config.yaml
n_layer: 12
d_model: 192
n_head: 6
n_kv_head: 1
head_dim: 32
d_mlp: 512
vocab_size: 798
activation: "swiglu"
norm: "rmsnorm"
norm_place: "pre"
norm_eps: 1e-05
positions: "rope"
rope_base: 10000.0
rope_fraction: 1.0
qk_norm: true
attn_scale: 0.177
bias: "none"
tie_embeddings: false
parallel_block: false
extras: ["capped logits"]
init: "uniform"
init_std_qkv: 0.0257
init_std_o: 0.0
init_std_up: 0.0257
init_std_down: 0.0
optimizer: "muon_variant"
lr: 0.00477
beta1: 0.95
weight_decay: 0.049
lr_head: 0.00496
grad_clip: 1.0
warmup_steps: 136
schedule: "wsd"
decay_fraction: 1.0
decay_shape: "linear"
final_lr_fraction: 0.0
batch_tokens: 32768
seq_len: 512
doc_mask: true
train_tokens: 130400000
steps: 3980
dataset: "wikipedia_en"
MLP neurons of a small language model. Each row is named by its layer, matrix (gate and up: input weights) and neuron, and shows model dimensions 80-175. Each number is 50 + 12 x the weight over its row's rms, rounded and kept within 0 to 99. A neuron's up and down rows have the sign that makes its largest values positive.
After each neuron's rows, "fires on" lists the tokens most often at its 100 highest values on Wikipedia text that the model never trained on. A number after a token or word is its count.

L4.gate261:77 52 59 67 28 62 60 32 61 57 48 45 52 50 42 51 75 56 60 62 60 32 29 39 49 52 42 53 43 68 51 57 39 45 65 84 36 48 22 51 48 67 58 44 29 54 23 38 43 36 32 55 55 36 60 28 63 54 34 67 50 53 63 54 42 58 39 40 44 60 62 38 32 36 47 51 57 35 35 53 59 37 46 41 45 55 49 68 34 63 33 50 46 40 70 41
L4.up261:38 53 32 49 36 61 46 28 58 62 43 37 67 48 46 29 52 49 62 49 44 40 62 37 28 56 38 41 31 50 60 56 39 41 70 54 42 18 35 43 37 37 42 40 74 65 39 52 48 41 44 59 57 53 62 41 56 58 38 62 41 37 55 40 33 56 55 56 62 69 51 47 30 56 57 48 58 49 38 38 62 57 42 48 44 52 23 53 44 54 48 59 53 49 41 46
fires on: "n" 87, "x" 8

L9.gate118:68 49 72 61 60 39 31 52 50 56 75 54 51 52 44 41 70 54 47 59 50 22 47 39 51 48 57 36 45 52 56 35 51 77 47 60 58 65 60 47 34 44 71 65 45 75 47 67 44 52 52 66 53 42 36 21 50 43 49 36 49 57 70 57 64 47 44 56 44 62 47 33 23 66 49 47 49 57 51 66 42 50 38 48 58 35 44 57 46 64 35 61 40 46 49 49
L9.up118:59 41 61 29 49 41 60 41 56 44 51 52 68 53 42 51 54 45 48 59 35 48 45 62 52 35 54 65 39 45 57 50 60 72 62 68 44 44 47 62 41 37 59 47 63 62 50 55 49 66 29 49 58 42 43 39 54 68 57 18 50 47 51 40 28 33 48 49 48 63 43 62 48 60 45 48 62 45 32 55 68 50 67 46 47 43 46 57 57 40 62 66 50 44 49 44
fires on: "i" 22, "u" 21, "m" 10, "n" 8, "o" 8

L4.gate188:59 50 51 61 51 54 76 64 49 42 67 67 59 53 62 45 44 30 43 47 39 45 28 63 60 63 38 20 48 25 35 60 72 45 44 38 43 60 65 46 59 49 44 25 65 22 48 54 43 63 59 57 33 43 64 53 54 45 49 50 53 35 60 42 58 51 41 33 63 49 41 37 74 73 65 30 64 56 48 29 39 46 59 52 54 46 47 45 46 56 46 48 49 42 27 48
L4.up188:54 63 46 43 66 42 72 44 62 63 53 67 59 53 47 60 38 60 57 36 63 35 15 31 62 63 66 51 48 43 55 49 53 33 45 66 38 62 53 33 61 61 42 52 77 60 66 46 68 46 45 38 37 37 44 46 73 64 59 54 39 33 47 52 54 23 44 45 47 39 52 51 69 39 58 45 56 47 42 67 42 47 43 49 38 85 75 44 44 57 37 44 32 43 53 50
fires on: "t" 65, "s" 18, "ed" 11

L6.gate113:41 44 46 71 62 49 63 31 46 32 65 63 37 35 31 45 35 48 57 50 49 54 53 51 43 43 60 60 35 51 72 26 63 70 39 71 56 51 60 36 42 56 48 28 54 63 69 51 47 50 51 51 50 66 42 73 38 54 40 39 59 49 64 39 55 41 34 42 64 72 52 58 68 38 63 55 41 33 51 30 43 57 73 56 59 66 61 33 36 31 40 34 48 50 45 49
L6.up113:60 45 45 60 68 51 67 32 72 43 49 75 51 38 41 41 50 36 55 52 37 67 48 58 45 57 57 42 73 62 56 42 55 54 43 28 47 52 38 59 36 42 62 36 57 42 45 28 28 54 61 48 32 58 40 34 31 49 20 37 54 44 62 57 52 31 52 43 49 51 27 56 63 50 64 60 46 50 40 54 41 39 48 33 69 24 44 58 46 57 59 55 40 34 35 33
fires on: "n" 22, "ar" 13, "in" 12, "p" 12, "c" 12, "l" 8

L6.gate247:54 48 47 55 40 59 35 45 45 51 31 58 68 49 37 54 65 36 68 57 46 58 41 72 46 44 27 41 59 35 72 33 37 59 39 44 53 53 31 31 38 67 41 49 47 36 46 41 42 53 34 46 77 30 80 49 53 44 52 48 50 60 40 53 40 45 54 38 56 37 54 57 61 49 62 50 49 42 50 37 57 56 22 48 48 58 54 27 47 34 48 52 35 56 49 68
L6.up247:38 33 51 40 30 50 46 55 45 50 37 42 54 52 47 46 51 51 53 59 46 56 64 40 60 45 52 52 68 30 47 46 39 40 47 46 59 50 36 31 44 49 44 26 53 48 48 60 41 46 56 70 52 58 36 57 61 59 43 55 47 70 63 57 64 59 43 84 31 38 69 66 60 35 38 66 54 59 52 57 39 58 42 46 55 62 41 49 59 48 52 53 40 40 46 74
fires on: "y" 38, "l" 18, "h" 16, "g" 7, "er" 6, "s" 5

L2.gate109:37 61 56 64 57 50 65 62 39 33 69 39 50 59 37 45 35 53 50 69 61 45 36 64 34 51 39 52 49 39 69 56 68 42 73 49 51 60 69 36 69 51 54 29 61 53 71 51 46 48 49 56 45 73 36 48 41 70 62 42 61 56 57 46 66 58 44 50 44 60 53 69 57 53 61 55 24 47 54 52 70 45 51 60 70 60 42 34 71 53 37 59 36 58 33 46
L2.up109:52 51 63 51 58 44 78 58 47 55 46 57 59 53 53 38 30 29 46 55 54 61 43 64 53 42 66 63 33 33 53 44 43 41 52 44 54 64 58 48 39 46 39 50 44 36 36 31 36 58 42 54 47 53 47 40 28 52 66 30 43 51 57 44 53 38 55 35 51 67 44 41 26 59 52 65 58 55 53 57 60 74 54 47 62 55 24 72 43 37 28 63 52 68 34 37
fires on: "u" 39, "l" 17, "an" 14, "in" 13, "ar" 5, "t" 5

L6.gate255:52 50 33 64 53 61 36 52 44 62 38 55 37 42 68 32 53 45 49 60 41 70 52 59 55 48 44 38 53 49 51 47 40 40 55 49 44 33 53 49 65 46 31 61 55 39 45 51 59 75 53 43 52 52 58 43 59 46 23 58 42 77 55 52 48 28 71 42 76 59 44 51 47 53 31 45 52 33 65 50 44 52 49 34 32 39 63 27 41 45 58 55 65 73 45 52
L6.up255:79 40 53 63 76 40 62 51 44 64 36 48 45 43 27 46 59 32 45 41 17 62 55 48 39 68 41 62 48 32 35 32 56 37 66 29 60 69 55 64 57 55 45 53 55 53 59 64 52 64 66 58 63 63 66 44 49 53 55 48 12 56 39 46 54 45 48 52 69 74 60 36 53 53 20 62 67 64 22 52 57 70 67 40 58 46 58 33 39 53 59 49 69 36 39 65
fires on: "s" 29, "t" 19, "g" 15, "e" 11, "ed" 10, "in" 7

L6.gate363:44 46 47 67 55 57 62 28 53 52 37 41 69 65 65 55 42 55 55 62 54 42 51 64 67 46 37 30 71 33 38 70 66 43 40 50 51 60 46 32 40 40 49 60 66 34 72 68 82 56 48 51 59 60 59 42 49 41 46 46 51 42 41 63 55 51 43 53 70 41 30 22 64 50 24 44 55 45 67 44 58 41 68 52 38 64 54 65 64 52 56 71 52 48 61 32
L6.up363:49 47 49 37 52 51 54 27 53 52 36 54 40 52 62 53 47 29 61 58 37 58 39 46 58 57 53 42 51 46 48 64 53 40 58 37 32 80 53 43 59 44 31 46 87 49 57 67 46 54 70 59 55 63 52 39 55 39 42 53 35 63 57 55 57 39 44 33 75 78 32 45 48 47 34 58 56 43 45 50 41 56 64 45 51 60 37 41 37 52 42 44 55 53 40 58
fires on: "s" 31, "i" 27, "t" 17, "er" 10, "es" 4

L7.gate103:72 44 58 57 39 79 49 43 69 51 73 32 52 52 41 62 55 67 57 59 60 59 45 36 36 31 39 59 60 73 33 67 70 69 38 52 53 36 54 53 57 59 60 53 54 42 55 59 57 56 42 37 58 44 83 42 58 49 38 63 52 60 46 60 45 29 64 49 40 56 44 42 64 53 47 27 52 43 37 47 63 50 14 42 43 69 58 52 58 40 56 50 49 47 57 43
L7.up103:48 45 50 77 60 38 25 47 38 33 51 40 67 48 32 52 35 52 60 59 58 65 66 41 76 46 41 43 60 25 65 32 40 45 61 61 76 39 33 45 48 41 49 41 74 29 46 65 50 43 34 38 53 41 53 31 59 58 51 32 46 54 40 46 57 39 72 64 59 43 51 56 35 41 49 42 47 57 48 50 35 68 18 56 34 31 54 65 36 67 69 45 56 42 58 55
fires on: "=" 58, "a" 19, " w" 16

L6.gate60:38 71 65 35 49 62 51 39 62 38 77 43 39 84 34 40 29 57 75 70 42 51 35 51 60 39 42 63 52 66 56 58 54 47 53 30 52 72 50 61 62 66 60 38 48 30 45 35 52 38 37 56 38 27 42 63 53 38 58 44 39 53 37 58 56 41 42 54 53 46 61 31 40 58 60 35 57 47 55 36 68 59 67 43 20 15 47 40 64 45 66 54 46 45 76 35
L6.up60:50 40 75 23 47 25 79 64 44 61 46 46 56 24 33 53 39 55 40 70 23 58 50 33 34 64 48 45 61 60 52 57 38 57 37 66 43 68 63 58 33 45 57 55 32 44 59 43 36 37 45 36 49 34 39 52 69 48 45 57 58 29 41 45 51 62 52 35 80 47 67 36 71 55 36 50 49 49 52 48 38 40 47 77 48 52 46 49 56 44 40 51 46 62 56 48
fires on: "i" 75, "an" 10, "l" 9

L2.gate277:40 54 74 41 53 51 57 52 37 47 42 34 24 77 59 43 64 18 55 55 73 36 35 45 47 45 56 42 53 34 48 48 43 38 42 64 41 63 70 64 39 57 42 66 62 45 44 46 53 64 51 41 44 29 45 50 44 57 56 45 60 50 58 64 63 59 46 37 54 57 58 37 58 50 53 41 49 57 37 65 55 40 42 60 35 57 70 46 46 50 55 33 48 36 42 53
L2.up277:28 46 60 72 68 36 54 35 57 59 35 57 59 61 47 61 21 56 66 46 54 61 45 48 57 47 64 56 73 52 38 34 34 55 66 55 52 36 58 59 65 47 67 52 39 51 49 61 46 44 55 35 50 50 45 37 39 72 24 43 19 60 37 35 68 52 37 65 70 51 45 61 48 54 44 52 49 40 35 46 45 64 24 60 49 35 47 47 59 50 65 35 64 57 43 50
fires on: "\n" 56, "=" 27, "l" 8, "p" 4

L2.gate452:36 65 52 46 31 56 45 35 66 46 63 53 66 56 42 39 35 73 45 47 33 37 54 45 54 48 70 54 60 48 45 45 66 63 60 32 56 56 58 52 48 66 54 60 62 27 38 48 53 53 42 57 57 51 80 63 36 37 47 61 93 56 47 54 55 32 30 57 56 54 46 33 56 53 38 58 52 47 51 62 60 47 63 41 34 62 25 47 43 50 55 67 64 54 42 44
L2.up452:47 54 54 33 40 53 46 54 62 64 66 41 38 25 35 36 48 72 48 32 38 53 84 40 63 63 52 52 39 46 53 66 29 64 46 37 36 54 75 44 55 49 62 64 65 53 47 28 47 44 18 52 62 50 44 46 56 46 51 56 79 70 65 44 39 44 49 38 72 50 51 39 61 55 31 62 53 44 56 36 53 29 44 38 50 47 50 52 48 46 28 49 69 44 51 53
fires on: "l" 100

L2.gate117:64 51 48 45 44 47 59 34 49 52 44 49 45 68 49 38 42 55 41 46 47 51 32 73 70 36 37 67 50 50 38 53 63 59 68 56 48 71 25 36 45 48 54 43 58 49 28 52 48 51 57 31 73 35 63 56 39 53 38 57 45 61 61 39 35 60 43 46 48 69 66 33 50 23 67 65 69 57 66 17 51 49 76 48 47 49 37 41 34 46 54 54 70 64 43 57
L2.up117:61 57 55 68 45 60 63 23 59 47 31 57 53 68 37 45 44 49 52 31 47 55 39 62 70 44 50 55 45 63 37 58 53 28 65 45 30 73 70 57 59 58 46 44 72 56 35 44 39 31 39 34 42 51 65 62 72 38 38 50 66 61 44 48 50 53 46 45 61 55 66 55 57 34 50 47 57 41 60 32 54 19 62 44 55 50 32 55 42 30 39 52 86 57 47 73
fires on: "9" 95, "l" 5

L4.gate165:47 30 52 44 49 45 44 53 42 47 34 55 75 47 41 56 54 46 53 28 53 38 38 64 52 20 38 36 68 54 67 47 34 67 64 59 43 44 59 54 61 40 32 54 53 44 41 49 35 34 31 50 43 39 63 50 37 40 62 51 32 47 68 41 74 47 50 62 29 49 44 35 54 61 54 61 53 44 46 50 63 49 52 50 42 40 36 43 39 79 36 64 30 55 54 57
L4.up165:52 39 56 39 44 26 51 37 51 42 39 34 82 55 42 46 51 74 52 54 68 64 58 37 71 36 57 53 60 46 50 46 60 59 62 33 37 27 45 43 73 56 38 38 46 53 51 45 47 58 57 49 62 40 53 64 44 33 49 37 50 46 75 64 62 62 38 46 27 62 68 61 44 41 34 66 60 61 72 50 27 42 36 62 26 46 38 54 52 62 51 42 58 58 58 39
fires on: "m" 30, "s" 14, "k" 12, "er" 8, "t" 8, "ar" 7

L2.gate263:69 52 46 33 39 64 55 44 61 45 51 37 48 46 45 23 37 44 48 35 67 54 34 53 58 38 51 66 64 57 55 61 59 53 41 39 57 43 59 39 44 76 29 55 41 58 30 76 47 26 48 62 52 66 64 70 54 62 47 50 65 64 47 52 63 58 55 47 53 57 67 39 41 55 55 77 46 77 49 71 34 58 78 71 57 61 62 44 34 56 55 47 46 57 41 72
L2.up263:37 58 32 32 38 51 45 41 65 57 53 63 46 32 69 40 35 65 39 45 67 40 65 46 65 41 52 43 64 71 42 58 47 74 52 56 60 66 45 53 41 50 63 55 39 49 33 35 39 53 43 46 51 68 38 36 67 41 22 42 82 74 40 55 51 46 53 47 59 56 49 47 63 41 27 50 36 45 64 52 60 44 76 69 57 59 35 60 55 64 51 46 62 53 14 63
fires on: "is" 25, "ar" 23, "l" 22, "t" 11, "er" 10, "r" 6